config.toml
n_layer = 14
d_model = 512
n_head = 4
n_kv_head = 4
head_dim = 128
d_mlp = 2048
vocab_size = 32768
activation = "squared_relu"
norm = "rmsnorm"
norm_place = "pre"
norm_eps = 1e-05
positions = "rope"
rope_base = 10000.0
rope_fraction = 1.0
qk_norm = true
attn_scale = 0.123
bias = "none"
tie_embeddings = false
parallel_block = false
extras = ["capped logits"]
init = "normal"
init_std_qkv = 0.0218
init_std_o = 0.0
init_std_up = 0.0218
init_std_down = 0.0
optimizer = "muon"
lr = 0.0146
lr_mult_o = 1.5
beta1 = 0.9
lr_head = 0.00524
warmup_steps = 77
schedule = "wsd"
decay_fraction = 0.614
decay_shape = "linear"
final_lr_fraction = 0.1
batch_tokens = [65536, 131072, 262144]
seq_len = 1024
doc_mask = true
train_tokens = 486500000
steps = 3477
dataset = "wikipedia_en"
MLP neurons of a small language model. Each row is named by its layer, matrix (up: input weights) and neuron, and shows model dimensions 0-127. Each number is 128 + 32 x the weight over its row's rms, rounded and kept within 0 to 255. Numbers have three digits each.
A block is one neuron, or neurons of one layer that tend to fire together. After each block is what it responds to, as a language model described it from the Wikipedia text at the highest values.

L3.up116:143093073229142078130133118118122106124090178169054113096130089082095140146104207078176154122156094180147025160107097107074042148099123148117073155142101098069055116118145125107105107126148147146121066123152113108104138116143125089104115094168106113182138125162138125134093137105130137105128134127100105116074110164147143088132109126121077096172118125142120099144138163184138155160094
L3.up806:130167103153076088135112142133092090100134124116144109122147155163141158148068187166120087143122145134162089058084118129095142071141109198090135086155146157165095097085145165118090161111182137136150121117120086087100132114195120128104146140116136137082142107118106098142083087134171199121074076110114167107157130153157173150133148136161170101094147119114142135128088123148094157129116
L3.up1119:107130113126116106090108134114112144123103120104074074099168126108075119171089150152070130093200084131172067121056123060062168155093106174131142058078130108097119098074125171158075135126131159207092139128110100127188158083110155143130095079152135161147127166133111120131093146120160116155086121081154172112094122155126112117115168151126169110086153097141124145147121098128142163099162
L3.up1153:112123103147164057115149162133163101138126110147108145095123117113130145104115120091146176143101130129167103144070064125087137151143074107099079146134143136096131059136155150123112117131102100083180074083188133136202112186162067210184099100108131144168149114094109130093136110155104119107086174090092145172095133154142186144139075194112158032143106146136067082088092135129156120198118
L3.up1443:104095202158135108126176133137067200095140106111138101135101165098114150159153139143157100143112085140170113098192063105147132155120089098064162132096086125140105109105124125143165136170078177160151164098094119142088073159137148120098076119123139227158138074127105093124122204098135113081109114047124076055076136117070149103117127097163102136149175105145147150134105096074105072143156
L3.up1542:121089131122160123113090116125195130087113105193084123139129110133115132140160181110101180137175147072118129143129156126154090148141103118122136122171127114195164127138098139145147086204100147134093123156154101175175163131118073083125082148116104133156113135127131173108136158078136175128118122142152076123160112135089141150146144134095110123155176152096172122100124133186179053108153
L3.up1625:135152120158146076128174128126150129144119083106097144138138135129087111154092155091146136203156180173144103128182083152170127123135085127093141111053119132152122154073184117150090176097186089156132125113171152171204183060113119136067161127109163145110101170113131115126137119156094127158117119077148147177132200163148115117176163144114075101098149088146104099141087105178130114117188
L3.up1648:159219056131109096113145081067121099101159118138160131119106075137126170149115191083139147136132077140091092127112083112175120172122141176141130093052109096048131142148076146098138064106132145119155169094191098077140105117131118147113101117167137154118101110136101150129134164094126072098081127139133161143127137138087185080111126174137170155090085097147127157131089126134120122175106
Description: Word-initial prefix fragments. Short first pieces of words split into several tokens, such as Co in Co-writer, Co. and Coogee, or re in reinsurance, plus "made" in "made for" or "made to".

L6.up101:153172154127084159137110094102184156155113127112152173105139092186181150134130134130128110119152136081153136131135106156173187135167137079138142121085146105122113128129146123133126034134127141105077111194138168150092096109099130140137082140185086165115129100176144137157066131056106037129141163157106099157132180094102168133149158138178062065080077074124108079101087061155127112101165
Description: Final part of names. The closing word or word-piece of multi-word personal names, often in tables and lists, such as Carey Crane, Thomas Anderson, Langlo-is.

L6.up87:121117055121086128185121129142116074121137085157096170102081192123138165135079177187164137121117168122087135145144137154139129061119134086128059084163161086164171117180121183130109121106095191127148124105116169150140103143121127139137069131116166126100108103151131163150055064132100097154139116154140124088124083057073145144156132134179155079217076159131107132125091150166151155111137
Description: Word-initial fragments. Short opening pieces of split words and names, such as Cl in Closet, Cor in Correggio, O in Oostende, plus coordinate digits and because/of.

L6.up1244:152078122132103105126221169170119169103095096156078073123123116186138120157138140084099133076136087107175175138106110108133147063138140108182158171135113102127113102125177103104100137114148125104157129091149139132121144154137157170118120141145114160142115154165173153130177125169093115108130143073088122138110150140143145160125150160188144121204147158102100129113131107100172132130109
Description: Mid-name word pieces. Second or later subword pieces inside proper names and foreign (often French) titles in lists and tables, e.g. Je-une, ma-ison, Dae-je-on; also "no" in "there is no".

L4.up80:082122175036121120082122123151111103069096098154157098088168089135120159124151140111134167111127104131169181097086127131084109174101126147113064122143094091115106057166111168132164097119106157132125058128186131162108141095144116058121135125096143143139152106065110099176114092130138113131116165096171129168208113087088168110159122177157185137187156118113130108158083121116126151110116
L4.up124:107111109112111111158134135135122157143143079151091107158139081128127151084130159109162100204164125133126118083226042136066072209158155180111124114114122212151115097097153112126115124140131058131058161151190107092111164152126089131071121077151117086125127140160085182106100096127107116139167147110120114111123058075129108146155133129146168132149138102071194140100104082092091146084074
L4.up745:121109132126130160146123164081103136131097062136093099135143183131153185081104141123160127153116109153156151076126136122105082120124137138095161136077102112141124107104163145105122079110162116158093162088119106122103174129177129120166068160089119168164168164097138106152102122131009123053119121168126114162102092140155086116187149113102131136169096099109135125115078117129144147142119
L4.up848:150125136132178161150127090073173176204178076087082111194099122128084176124114130147176127171127123136149116074168108073124124096180112090185130129143164173112177084122191098086130170143098114099120182168175084062073138134104125095151197129204158179126093112230210179170079161063159161115133120111077151146153167118194172150129134124078114160203137099121101128081115139135119141132149
L4.up899:155128125069164115137130111122103140164123099129123121148127150161093138179188098124132124094181157160089084102122096107131125060118174120157132132105120166133120095116140167121146147119091151090152124145136106092176103109159132171084107088130120104191117147194090112129094087152098140091124122148027143146100153131190136134156184131100146091173203148100174124166099178140153134159086
L4.up1052:138136135174229149096146128100110103125109128133090109067168101088139160163137101158142087152112107136179162091125059172092194122192116161207077160124129189089150058115127116108101132120161175092150181042092196147082151104136172101090096116163148108099138153104159160144136083078159164109204128081099105099163113123123097150101134160139104150076175147177105108158154085092180194158100
L4.up1251:083101096058128141112100098081131125150165128117138074110147120178098126136108149098180163155221172092105123131145074092129186078097137147069098130169174125165133101152127068149113104092105102090124136138121112050120140163109128114190110140108200179094107120155145100199088131136099104140168106096096131151153107068125123097102163150142175082112182093155155148115119168142116082138124
L4.up1472:182103119161133091101141115128094179156133113090121147068162126163160138129113138146149078113132083124087133118141119056092130150122111142151153190181202165130076054138112161111155111105095123155107141095125125145143121112130181093129104175169134104209092123162110154115114164113092188143158113109143154164122159114154154092150111134119145118137161093163149164123099097182100131150160
Description: Word-initial capital letters. Single capital-letter tokens, mostly O, U and V, that open a proper name or abbreviation, such as Ooty, OTC, U.S. and U19, plus some other capitalised name starts like Mar in Marietta or Michigan.

L6.up709:152190112112131143116216139113166115162062132075099138156171163159117063060117131143147150097102117132099164116104081119123121150126173112134144160088113114148128076113124107072143066112100146203141138090142131169117186169084103099111178077103127088059184104163139080127157150142129066070076089079099133147187136140171129114089090151142210080164141117159133088144122090111112147154111
Description: Infobox labels, possessive, word-pieces. Field labels opening infobox lines (Born, Venue, Date, Area code), possessive 's (crow's nest, app's), and mid-word pieces (appeasement, steppe, coastline).

L4.up206:111147130123077138165134162185161159137101125118128112118130113094176144116065114185104073092060105088120068176121157135115135157165122140153152133110128092141150153075130182109151106170116097149173122089108178152107100171109138113113139185132065143137104116118125132112096148144174148121097096175164092162005135137127120108169118120098110130110136103054067135192144141172166099066159
L4.up347:160082096094127117143153059105124105145122177150117076144116146070113100150164120087090125142144120160137086151156074171124116116126157127153188155114119059110150151134061107123112155076102105112113099147137104145110081114136111107124093163030108154168169174123110204186151050085122120078139150128077136045106110133074095101170129163132176158118083100156089099164123200150069101140095
L4.up487:127086136040144138055161136090119139136091157132141220126149093148103121103101080094144139191141118128192167132178145135158140103161100063158096109170086090089170168113143134198094157147128106089088154174154100169105084162115085157143072157140134185108108110122154099142172106141159116169146106114118113128082160115145137114103151157155133174175142109167117135187096170140189124151165
L4.up536:177102143191133163130181102138167138140134167157090065104092120114167105117168087087155160132160041160141160129117148118051136152139148069125126196149133053241136143139090118175165132069148098128129129113119072159120147119108063134116128075099179128150179205125135140119111103052146172119155124139087104076117123104094123201116190110091165189134104098144170135197125187120130066118130
L4.up579:121156187098115147118151150171142223184120107095084121128139095124092134091065089084199115088081109105098087057142165155137134133201125129101090132085082097127089073184116133160178175071191140128186168071091124132084094131061131117129132104130191173200135048145081183175133101173153155130175156177116124167165095120173160136158139139158170090180143163111087061117157102193135094136172
L4.up1326:163087104033168103092112082165095101108107089098150112169101189177092141138134119126172136148075057143143166100099138136103083148117128183157150065108104067136142138111136117177110147092128106120109166130119072132158138102119126148100144110118091170177140083183110187178088154079145087157129126082134109148156105107116140135132129184100150117124116137160127134093198133163127135064140
L4.up1446:106144111146121143134163116085102157047152121135116141129124154165109140083149115156109152105147084133127110138118122071131071166099112160170143118134170080067097111116110118111163159123100126121116093154161149197151135123136133122091140123173137124102107102141123096179123177152184104114171133145092149141142165104163127163141162171128159097142143147125168120162118136046092140199115
L4.up1899:157136142122151090087094092154136146174116118133191130116159129202127109150146089100137108169067071185105194071132188104170137110117096156074158109138094112138106129098154129193119072150140117090107144117156094143089153115150152093170156093137122113171161130128149112139134125136135159142172167109121093168099120119107121143117100158131167072146127158151110162087159137148154168148176
Description: Field separators before values. Pipe separators in wiki tables after a score or number, plus colons after infobox labels like Party:, and "of" before figures.

L6.up2017:108162132066141149147134120145086157130144149141080110152113154094165098111153131120183087087127095159153132141124091109088105089181098127097169132080179123177098083115122095067123146062148097166171093071136168116140168206079091181019151124107169152138115148143108153102154141118138159143095076147120106127098183137091094177086097082102131134160079105103119125159131150191154108131128
Description: Empty table-cell separators. Pipe separators of empty trailing cells in wiki tables, mostly election results rows (Swing, hold, vote counts); also constituency after Indian seat names, sentence-final periods.

L3.up734:133155164114125125089128060106088165171138107071131148129145155178160105145057088111115121083144178127112112088111171080144132123162132208127194141134091153133142131139150098119178158121076109087111110123161138113101082182151109107115114187155118082088153100127151120134117084126146124123153145198175126160116204056158171103098137128149147164114144089074077110114109098075159122136127
L3.up843:119127106136132180085103084174152147101160087066135083117137139111124144037133171164092168135150156087173126094128128064151102054058199114133114151130169136098154101126155176151132149151105130126114123161124160123100113133146097123152102168141136171149119113127078113170145111107105129114127075115127123136100143113102117126135098165148135117146117138158123073187190197059155100179019
L3.up982:126129124129131107063083124164101145151067122095154117140089153121180137088104119175108121082099163093102124157126108123129114133099187186085094167079090226096125113181186169151165169153100210114103146123098187105123151133129120162090111093093120118071077150161128139085095108188089127172148136158122069189165145081152148115105131098163104046098188148132151120193126128159108101129153
L3.up996:104154118080107147141152132166118131107129077150120091102157079097175127114102139082150132044095132179174181144124119133151090135137148155145103086139155138077160130053139068065146140092096170055130147102125152087080164082148078109130098111105118148077098091108096137075147124067098164218149154205169067141096109097112145085089102134097129148150121091140169149097106126141255107140111
L3.up1149:180073184126196141091119143196134177093153079150090107136091135126185179104161170047129090106132160122153122161146112116167113081166094089101144147149117122167063137102146107129141098152112160157154112104086152087149089135137142122132105108120192173120168174167069185144104133172130080166179162231160087118113122095157098095110102142152140189104072142163115109117125143111108080113084
L3.up1679:108128126089151127145122089164142101067117139125084129122133159063140108085127147073111127076152139071157111094133138121132101074107201144213130174080218136156133128170139132140108166125136170117136098129038141104121107133138147141115146059164131100119103174135116178122117138154191076133173132137152154135159126143110137125159151148134144194131111111161144107104075155162151040205112
L3.up1769:093094137092144153147174091105126117110142178064114156126183079090147070121127073136116138120127094102178113130136102076150120123095126166117186122108176187155133100122113156154078142137133118162141119153138112122104106151119114139052129132069114133132127177089130170130073154130104121134083127205164097079108181180111124161140101110117118148142128160078098092137116114188139083117172
L3.up1803:117126127116105213120119078179132149103154109114100076140093122108227116124135152122110130098100136088148114187064088145077130057075076089132090189146088134165141131169146105076148135111116099106127152082058151109123127107137146151102066128127168143153137077196166154063138107128107117169157126168203097176081135136140142063107123162096125163146046134094101146132077155110141086163127
Description: Name-completing word pieces. Final or middle subword pieces that finish a split proper name, mostly surnames, in cast lists, tables and rosters, e.g. Bettencourt, Redgrave, Plunkett.

L4.up25:144109096075156062155148102143159202133094134130079175068191133129159158143168131155145120068158198106130117117140124088155151074138064085077135131137135177092130119165122128120119069179068152103089080131182124141103111069144064112137089129181091145087113192096142140135114119104146127151138138133071066149129126115154131132115076149115125150114150108149131095132170117160109126073161
L4.up490:181177135126106159117116063159100150106170135137105171165146101141115124176127067080114111154186124133134076076123139075168158130087082140087146172157069131098186117103099137099176112130102085096122114137108141106113118120108057158186062160109143075124095179103158139101140115139120066127122167098127107197116110124142139178110140114146089088126120116144145071120098084111097114190109
L4.up644:124147173114073140078122086173107149151117148170109190100160068116158165093100138063140122103163139120060114104163114087126129149129083124104117197093110158110174135105148140142136105119103129132090099110112160113103110081118094160086094114149090082083162112122126111151128088085136081101099173103165073124181093090097144135091118165066050172136113151164190066182129115144135109155121
L4.up1259:118130094127081104165145069135149115132084134183128100127150127118168108093099129164110107142135107125125156124154192174118140127145154107113147142125112171142134142158180098112130155104074080095109115151113141191123141129115121154146134117157125170075157078149075107151106138086101138167100131134117105104107088126089140102107162088088190118179151129105117174116117166086128053141117
L4.up1356:074127105122062111121142086133174130123091123155112120131157122134175143116138108096140146117210112090092110157055166169097084107178106107117127158113157101179115147087161110125086167087128145106121096160117103127127095100088063181083101150130116093147133126049110072135094066125126076126156196181094105161118064095140133160141112110092087141161166134131131107136156072150111118111168
L4.up1526:071123165138085107140123091113097113135100095112135143117119120106159091151078128148063166153154126090144064164154142143128115109078138147114144115144093120139143130153216094091148096076159140101141136140138146136108164130130111182099127133106124079133127085110166105143145156142139127171118129125146130142087151122171174106142113105112118126059185135101126109184108087198091122119088
L4.up1680:084165125139042094162133097094116142168119133169131177092149134141190108140132060108104168124178130146073137123128133172128140112065130067132093152125118150136109149150146156096125159082122149093134098128158145084141038136070055148109127153173144104139168122108105095121102075096132074119083133161151058119123101108189198133149145088109084126140111160132126094139128182132138143130072
L4.up1948:140148096108134173126149125162145069106136163132159117132129105109187121104134146112153118065095151103082112102135160098193156070119127051097147192135083122131128127111152158134132113128154137109086054129063151151083154143142113171134093077125135146103160103132111146152080099169118114148162128168165106115132147141088237072052110117081118118122164092125132086241172124082157094153105
Description: Surname final pieces. Final word piece of a person's surname after a first name, in lists, tables and prose, such as Moff-ett, Press-ley, Red-grave.

L3.up155:061144165101097100118142105133116076107081078149118086148155119061089127129182097157062133153116147096110150170090128140123106104103101156146167114096069147123113183107101127144131110116076161158114111113130139186129115078189094158126127169120128062183083100206164041115102182147138112143149158126138151145065089139156098126105142106145170061160128127162113109131116086142148182108152
L3.up776:098096181167167114145103161172148125094123158148151110134109154101109146106130144106100107131165083134148203201169109124139071107135047092101123162131110096170091112096191115194118141130126148184088151141170126134133159124181183094142147137193154120141094130126143053104175170126118123107170111047145097161058141161133136178172106152143121135102070119106166136140089076139131141115165
L3.up1322:151150139106111124187161116136121101099148091145129086100155152154096132148195127161163161130158099112127206132112083117162155086130128144121090095174074113128126128121135088163125077107137126114095085176060119105132212096159101089150115056188158097208110145105157110202113108176155163129119177123112096134109119151075123143100155132121112070110152112170103194156112148154136139076145
L3.up1473:128144122167131119166057123096149136145158127120165147165117104110111099165129174084104104169177176155114188126107208087139106110119083132082102186108128145148093092160164188145183119173092134122110123127138161085076119123125101138180157120136118118104155114103158119120114150103146091158138154108114153141112074130141125183127053100129150164114081132109121161181146096142097104142134
L3.up1543:113139111136128119165108117160168103208091190134143151105138170110106171125195150155189049118152117131092123112145147118101140109156122042114177189088112123105110065092131110163182185127070129146088110132123130083105181104166120129164100142174105107130152164090153143135079132176141179151136129129067147148061047149084125101138131192139104111119123079126148126135077122146052140114141
L3.up1649:144110170198119107188114109163090112163132163135128170105148150100110138195096153098129121122108149168135088145116132182116132092110089118075166201174125121160065113110186135160118111130101155161110122116153137118118147156142088086078136155160162119100146141094172062051127158163133149136126155100137176089075134190154152160123146147093137148115075091177121108102088145120201124111191
L3.up1895:075115181092125146118147115173128065074096091109121144113165133080133181103111163076180062171183141165173163190100059087187107154156102077106098146169116119068098066183168137119119179137124111131137181176178088126127177108148167126130145128211140153141097088117137103128122144065126183117162143107120110146091134152141118170148128115128116125160145115095141154093140194172160170147149
L3.up1971:144115165118130175132106099172151140141131153137217106107175116111123162125145171112116109106122097176121140135162126097120121193146061081067121144118054129064123071114126141121109121142136095110091151175133106095093173079184183131126067102119138129147190134107052133122115172146151145135094098102173159112074037145108175184160122163123145147124048114113128146116117132128105165093149
Description: Last digit of numbers. Final digit of multi-digit numbers, mostly in table cells before a pipe (2,524 votes, 38.79%) or years (2014); occasionally "of" after "one".

L4.up125:074140091138155145217130162079150137115134115125145142088085185185178148121108176155133074108098100092120105150140098162075171112117126151128067176112054076104163188095158079111156112171142081163129103146120102144174149128100149052148152106091106089051151205153147152153117161132129129080098087104150188165126121116103164153132055138172157123159162139065152124135168173181118153137138
L4.up189:140143144175135094171178159111061155147106110098117080085194175080146188165103119109110129157145184171068122129161064097128137120128159171133109122109111067095094167142137082165129146174120146134137103107137147112111116116149152099150113133079072089141139086138119087189133131119089071148167125141124146140159136064118119105148103119051126076152095087122101131181147077169131154151163
L4.up279:081077109108130099122190187105135133185089109089144081106082106121140114129146141081175102145120089133092149145138103168134198167148073162107098098088081114120099122154124120152163110182105101133162145146143061145141124131069105154114140136097137112091173044076106105089180129126170135116150122194184182124091084079134089127090093149144160102130205109061151095115071082107114137102103
L4.up396:102174189081127105097162134157099172116205135146122060049067095094139121102137117121122125153153120136137125160087082153130133096121099164104097091090157152096102162184136158171135143069082124101113104082105096122175104127104147148090211073139130184117089162114077136110130146088120147129137122071103150128143103124160139144138130163169100168167149124115112134122098155161128151093154
L4.up421:078085112106152114092083180055097151152154151089087126120125142135100095126113149124141062130132170190125116140117138234129134158124141115104149113112144169112124109110144118084129152168150101134117132110082103177109159141122131177143159128178105196142145053141121150128098119110128115137113153116092146178112141155154034091161151127172153136118169136105117082118114127148074164125105
L4.up515:078144101103174166176127103083111085120176058152155165101160098094148134155122088121115125119063130111113145154119112133139143117074145140037054169156082111114080127147114164124167159131141129153099142099130129189126098066134099157096176173097134137062135107069091141117138128108137125155093093071173125129107101164116082098084183136176180121128139134110119139138169142114132153100113
L4.up691:158125134147080094129125167029139135104073124147116148083147141191183135105052129094120061128103127152080140179100152120095161118142103141070071188155097051163157129061120091142103121183141112153125132164108161149112144131074148064119121142103116090111119126113146127159086152165120157117167180133126148176091162094140119160137085080085129196146144134122201118112076176146191111099071
L4.up1390:083106122080144131110121179178110189081138123084126140112094175075146102104161104111139150165117123118101126116150131119144217090192170173163094113156191129117065202117120141164155132111158138147117091077076149088144119090104124179173090132146093164104137110109090090158144078143133085103149142142112139076174160116129108145093149122148158105151126096143117136118204152129146101107147
Description: "Born" infobox field. Mainly the word Born as a list field under "Personal details" in politician infoboxes and in "Born:" entries of date-event lists; weaker on name-initial word pieces such as Al, Mil, Del, Lu.

L4.up68:105089159104117154107126089137117111095156098121111151057076177083151140093178079124169143129130123142167152094066133067096084132138147153099124153099095136186082127090146169063145111158141137089114135118120152174137087075144099165145135108165159173143177098116101105124202152124111154101153129130124127131143143095103145110062109093093130083151187120163091127178081135139070183178065
L4.up286:175079175097160136162114148140180173186146071099142095128124107115145173116133152100091143131162102150105171133093116151112153192119152077157109210113140129147197105144148122158142119157168108112152167114118137139123189162088106186099072146162157147174149156117112145194176141163103155147118131169148131140179146105154128143123172132120097146169092163128189095119117103160102122158129
L4.up423:124105059145198092136140131165120129129133141112102129125180103145090114141137139194156074078169119137169093132150122056093151128068145095151171132082111164123168036074131164142124113222070142127109067118111169135163176151152163167101148023160103148168093135139107112120111142116085167137110154119145140129095134108134126188118125146084158108130166101060120127201106137142124155069132
L4.up484:105161148124125142057090137114115053120156138135136098101146096186143171112138171077097112140120089109181138126121173132106138195105119117162145166122138177111133065207129132149136131120081127120134147180093105091149082170101131092074122150123120118155137159139122157124067184128140121167160126099123086172074170113126168149145129146108117144093130157127186111141114099160122093148090
L4.up629:090099129161116112123189116121134147117107164162140101142110074105152089125142129123110126109088121130118129142139092102135134089074150156182075110157108143084116081143189151076123130153085178145143142155157147125105147186108142145121114123115118179149082163120139117165106194114066163074082073101110108143088092140131140130126153187121140072132111133137151113146103100085144067149136
L4.up1243:203134157040141163058171156142160113149120138196103113128137093127162116131107118083117126154143152096154134136166184033133122128072148085127157156166174167195132190082147134149095097121152077143112064114128151119075123128099108096113113186168176124127139116202081158133125123147133100115092154173162197117135183142120167080085127152159124062129132139128129111152106136238127135122126
L4.up1348:189085100109115137081134141123131102164080132128154123115130096135147201149081120049069070087143115115105131072111127139123108120083140130181142185084203128193100136048121189129152146150141118142139130121124081121140095118099120125118138149111102181141177109168080173183084159136138064136140147148205148194077181133140161058169104110154142175095074188157085139127143183126146109150103
L4.up1353:123121124134050104122140145119135122161123106167158117157146177137090217144137191131106144134195087143073146099146126086091124161131121075156118131120043112155121112051111134133098151129100155118129143123129125173179165077133050174116111167109146146139174055083077109142158174135118078119128149107082169161135115087095169170129067129105076180153094080085134180159168152140113099107131
Description: Name fragments and nouns. Word-piece fragments inside proper names (Cre in Creed, Mir-ce-a, Pon-ce, Bre-uer), plus standalone nouns like table, Cabinet and channels.

L3.up418:152127148165140106149102170148165153160105131109123138106113085122140176145113077197168163036053135144103127184079101091098116127127071053158137166102145128146131151171110150175180098159182111147150154109218114154108108066127149098176153153142142165139107107101103155095181171088139118120134137120134126125119106065160129076112125113121161095152148134122170147128141138099148128117191
L3.up576:159089141133127164108122116136094086126134102125133159169099158158173161115122135080115167118165114095125165098089188156149097107091201104179087176151152104131139115113144174113122045128179091120136126180168113090077134087058141100135160085073166144153108128136089119168097106124140121199113094161117074087097076126101149094091126091124157115167098128136142112085051129129154123128120
L3.up1072:139154156130122220071100150087142117147072120180124147121147077116106157081129138109143104153071136154164101159061105112095051152114102128142189115090097222154125109108153153112131081131056123086132101083167110154153097117124138154133090102077115205119125124200123126181096110136107133132138065168153171136120154099149172049150129119115175151144123155138156115129070151143112120121236
L3.up1117:182173093115077121141167071131088101129100102090149081124085164187131118124113045095108116132180136127158146166117112175130174091166138117130124180118152101106162150125167115121197120170147114115134128159119154169098116126120159155102111080118148176127092139157138181088120097125143159184135153127146122129148140162098126117179094131128112113127148121116144120163133178071135076153125
L3.up1371:130118047140083095108113143116126108123114095055154183071100160148077170123139159133130157153189151125153184172114112104167102137124090132050117143158095062082170129209116083119097128165117151087131113132107133169131176174126173121113122138134179121102137087162087105140088142094171129165174115142097139102092165108090141075121057127129100131189152098129149149130119105148138139115115
L3.up1736:125125173171140109124127122117134134102131065149106137125069125140136075109167170041138121139144151102089176111110088108123156077091134139109168138150200172119171128125120136132120111153156117099102128107153120089189120116143121127201170103131100166162088143107087131154130140179122110066158106151114130058154126167123139096094104114170187171160111131168107166156062101165162079094124
L3.up1965:141121081147089163111101124120154088140139133221065085100130103187173086125135154116082113203106128118163139134126102170122070147106150134084131116118104188187106202127151130149103124099137050171109111152169159147106121083093084093175100114090152189119137119159109112100101124151148089125120112141152165146168084096137151120140153165092145094140101135125125123112145173179156078171161
L3.up2016:099123129088108099098065157124104151076148128119133115141131069133149157085113132079121151126065147134186111084113110080150133115072082115112172171201120156178104127152112094118125122143122134143126160141157159137068115088085135154123153179086098132118129119142119168147088164108155104133126100145162112153124089137143168110114117118137118140126080117128113094119086150162141084085159
Description: Rare-word initial fragments. Single-letter or short first pieces of names and uncommon or foreign words split into parts, e.g. W(ittgenstein), O('Hara), o(glu), v(ellus), also W in results tables.